{
  "n_layer": 10,
  "d_model": 256,
  "n_head": 4,
  "n_kv_head": 1,
  "head_dim": 64,
  "d_mlp": 1024,
  "vocab_size": 4096,
  "activation": "gelu",
  "norm": "layernorm",
  "norm_place": "pre",
  "norm_eps": 1e-06,
  "positions": "learned",
  "qk_norm": true,
  "attn_scale": 0.185,
  "bias": "none",
  "tie_embeddings": true,
  "parallel_block": true,
  "init": "normal",
  "init_std_qkv": 0.0334,
  "init_std_o": 0.0415,
  "init_std_up": 0.0478,
  "init_std_down": 0.0478,
  "optimizer": "muon_variant",
  "lr": 0.00876,
  "beta1": 0.95,
  "weight_decay": 0.0,
  "lr_head": 0.00726,
  "grad_clip": 1.0,
  "warmup_steps": 0,
  "schedule": "wsd",
  "decay_fraction": 1.0,
  "decay_shape": "linear",
  "final_lr_fraction": 0.1,
  "batch_tokens": [16384, 32768, 49152],
  "seq_len": 512,
  "doc_mask": true,
  "train_tokens": 151500000,
  "steps": 5173,
  "dataset": "wikipedia_en"
}
MLP neurons of a small language model. Each row is named by its layer, matrix (up: input weights) and neuron, and shows model dimensions 64-127. Each number is 128 + 24 x the weight over its row's rms, rounded and kept within 0 to 255.
A block is one neuron, or neurons of one layer that tend to fire together. After each block is what it responds to, as a language model described it from the Wikipedia text at the highest values.

L7.up577 [128 115 104 100 147 128 136 101  99 103 148 130 139 128 149 143  87 157 125 136 148 133 135  58 155 145 130  80 147  89 128 147 160 123  98 142 135 122 163 107 138 128 136 165  54 132 158 140 120 120 143 154 133 148  94 131  81 120 174 155 148 108 117  99]
Split-word letter fragments

L6.up89 [143 164 182 105 122 124 130 147 143 126 110 140 119 116 149 114 151  91  88 170 156 133 101 112 131 154 105 133 108  96 120 148 127 110 177 133 102 142 122  98 117 135 125 139 129 102 117  79  85 145 147  90 132 113 133 138 114  78 118  91 127 153  81 107]
L6.up100 [151 136 136 115 117 129 127 105 143 121 129 126 134  88 128 132 133 145 124 140 152 127 140  85 109 141 127 148 137 100 128 163  78 174 129 147 123 123 146 131 179 133 121 132 135 122 144 163 181 127 127 111 149 138 147 172 108  42  79  91 109 117 151  67]
L6.up170 [166 131 125 112 147 145 149  83 143 139 142 176  93 105 100 127 144  85  63 151 101 141  88 123 115 101 109 182 131 147 129 134 138 132 119 139 117 116  86 139 119 120 104 138 125 169  83 126 111 147 158 154 134 165 108 172 127 139 148 138 165 103 158 130]
L6.up179 [150 147 158 104 120 118 145 159 143  58 122 138 112 152 136 110 112 126 139 153  95 142 102 131  92 138 111 138 186 107 139  98 132 176 139 117 105 167 137 156 147 146  77 111 177 130 124 115 116 124 151 140 121 156 146 107 178 119  94 120 110 130 100 111]
L6.up346 [141 135 157 107 181 151 106 158  89 158 122 103 123 158 133  92 159 112  99 110 115 174 123 127 122 142 137 139 111 127 157 117 135 133 153 126 106 130 136 143 151 145 184 135  98 122 131 185  99 118 120 128 119 113 119 126 140 108 106 115  83 116 183 131]
L6.up479 [170 146 108 107 150  76  95  96 138 126 103 131 163 120 103 143  97 166 109 113 114 121 148 143 110 122 114 114 108 114 113  89 133  95 117 159 161 152 117 123  91 119 121 120 102 137 132 100 132 116 122 136 118 148  77 190 147 120 132 120 161 105 196 135]
L6.up599 [127 152  94 104 131 162 165 117 137 135 132 111  86 130 121  98 147 162 117  95 101 158 131 107 124 119  68 127 139 147 148 158 115 123 160 118 173 164  87 121 133 147 157 141 113 158 156 127 111 130 140 119 112 170 160  99 143 100 163 152 132 133 136 126]
L6.up841 [158 120 121 107 103  93  81 106 138 145 160 126 123  85 119 113 139 131 112 160 119 112 110 101 123 101  91 161 157 135 119 127 131 103 170 128  98 128 111 110  91 122 149 110 117 125 147 151 131 119 167 140 141 193 131  96  79 109 124 121 127 159 124  95]
Infobox and census field names

L6.up138 [121 156 119  91 122  93 113 186  52 133 138 114 139 165 141 114 101 141 144  94 144  85  66 128 149  94 118 155  93 161 142 110 141 114 115 134 164 154  89 140 129 129 132 122 105 130 117 149 114  89 135 123 126 121 131 140 124 108 159 138 150 114 114 135]
L6.up194 [158 131 111  88 147 117 152 139 131  67 109 114 153 167 151 147 142 143 113 141  99 114 124 159  99  90 107 150 171 153 146 185 168 107 114 122 114 116 113 145 117 132 180 116  99 123 146 126 155 176 167 112 138 183 106 110 160 128 156 116 126 125 112 176]
L6.up485 [148  92 113 135 130 156 139 110 123 121 128 125 116 102 137 129 134 125 117 154 137 110 141 153 117 167 163 109 138 141 116  99 132 145 133  91 114  81 102 100 116 115 132 126 125  79  70 106 168 141 109 123  83 151 144 158 120 126 136 115 130 107 142 120]
L6.up496 [141 113 139 139 131 130 135 147 131  87 102 129 192 140 134 100 121 148 108 136 109 171 133 101  82 141 100 162 123 173  94 136 125  93  65 163 103 168 124 146 123 164 164  95  98 172 139 122 113  81 107 117 117 161  87 163 130 135 128 127 158 135 163 134]
L6.up528 [157 126 130  97 136 163 110 127 122 120 112 105 124 151 142 168 120  91 106 125 113 134 145 115 126 131 129 138 157 133 154  80 178 142 133 121 120 121 126 126 110 121 120 150  90 121 139 130  98 132 130 114 152 150 178 146 112 145 131 150 147  91 115  98]
L6.up697 [125 162  86 144 129 114 148 128 122 150 154  99 137 159 147 129 122 142 167 106 113 132 110 107 105 128 131  81 153 147 128 125 104 114 107 136 113 153 120 122 142 129 145 124 113 109  98 111  93  64 133 126 122 153  96 137 150 161 132 110 137 130 122 114]
L6.up890 [107 123 114 129 132 121 115 127 135 114 111 125 112 194 163 138 117 156 116  55 113 126 148 117 113 110 135 150 134 138  95 113 168 162 137 132 116 157 124  87 109 153 123 152 140 108  91 111 169 123 152  93 141 123 131 152 146 159 151 132 119 135 105 116]
L6.up924 [123  97 134 152  98 134 114 147 128 118 153  89 122 111 171  71 135 113 137 100 132 162 118 136 140 121 159 122 133 112 119 120 105 131 127 161 128 142 161 151 149 157 156 110  86 123 125 139 148 148 122 103 146 138 128 136 141 113 129 122 169 105 124 158]
Paragraph and heading ends

L7.up840 [109  94 107 125 113 112 154 127 108 145 116 130 120 116 189 100 122 113 121 118 135 118 171 127 125 110 156 160 132 115 127  96 128 111 133 111 141 111 147 107 169 139 150 104 130 189 174 179 164 123 109 138 131 160 127 111 127 126 117 152 109 122 144 140]
List continuation points

L2.up20 [135 150 147 132 143 147 133 116  88 153 169 115 119 131 154 156 151 131 107 160 145 113 140 102  68 210 142 106 139 147 154 108 156  47  96 126 152 143 132  92 106 173 156  98 105 162 120 122 132 112 112 174 144 161  87 122 106  97 169 103 115 107 125 193]
L2.up286 [134 136 144 152 100 157 149  94 152 139 139 172 128 152 162 121 143  86 118 109  91 105 102 143 116 105 194 138 112 132 151 104 178 130 109 107 129 171 121 114 145 109 136 114 175 130 125 165  94  92 110 104 108 110 131  91 148 135 119 123 136 114 130 125]
L2.up350 [100  78 109 155 142 172 108 166 109  95 158  98 169 131 151 139 114 137 119 115  97 105 153 150 130 149 119 142 112 102 106 102  85 133 150 119 119 146 154 109 195 182 156 148 135 124 133 127 103 120 155 126 132 131 146 179 133  97 157  81 128 115  87 107]
L2.up372 [150  90 130  83 125 108 114 123 107 161 169 162 124 149 111 119  92 106 141 132 127 124  93 166 106 109  79 148  91 132 138 126 133 133 160 182 131 136 135 117 109 117 145 127 111 144 156 140 101 109 106 135 115 112 140 144 141 130 150  98 124 142 117 134]
L2.up528 [132 132 133 119 131 173  98  85 144 170 165  92 112 142 159 114 130 146 114 143 122 141 107 152 109 113 131 115 126 111 208 102 104 100 132  94 155 151 130 112 109 112 157 134 136 132 128 123  96 171 121 126 133 142 149 174 128  90 125 132 124 133 119 124]
L2.up683 [120 156 126  95 121 113 110  83 149 159 139 155 168 131 124 134 144 151 130 122 142 126 173 142  94 131 158  91 137 125 145 118 138  49 134 161 121 158 129  84 148 155 104 139 156 116 132  92 154 133 120  97  69 120  99 111 113 128 132 117 123 121 134  94]
L2.up711 [140 102 116 119 171 145 156 112 143 123 143 159 151 148 109 106 120 113 146 135 150 154  90 126 148 122 109 112 137 146 100 116 159 101 147  90 119 139 116 112 124 104 139 118 100 133  99  97 145 158 158  94 137 165 109 105 138 134 103 128 115 139  87 114]
L2.up1000 [128 123  93  79 159  93 107 130 125 136 117 155 112 130 165 186 137 163 154 171 133 113 104  87 140  89 138 140 119 156 129 164 147  85 118 127  91 136 109  87 109 127 121 146 121 157 148 145 124  89 151 120 169 122 116 121 144 126 147 134 112  74 159 123]
Word-initial subword fragments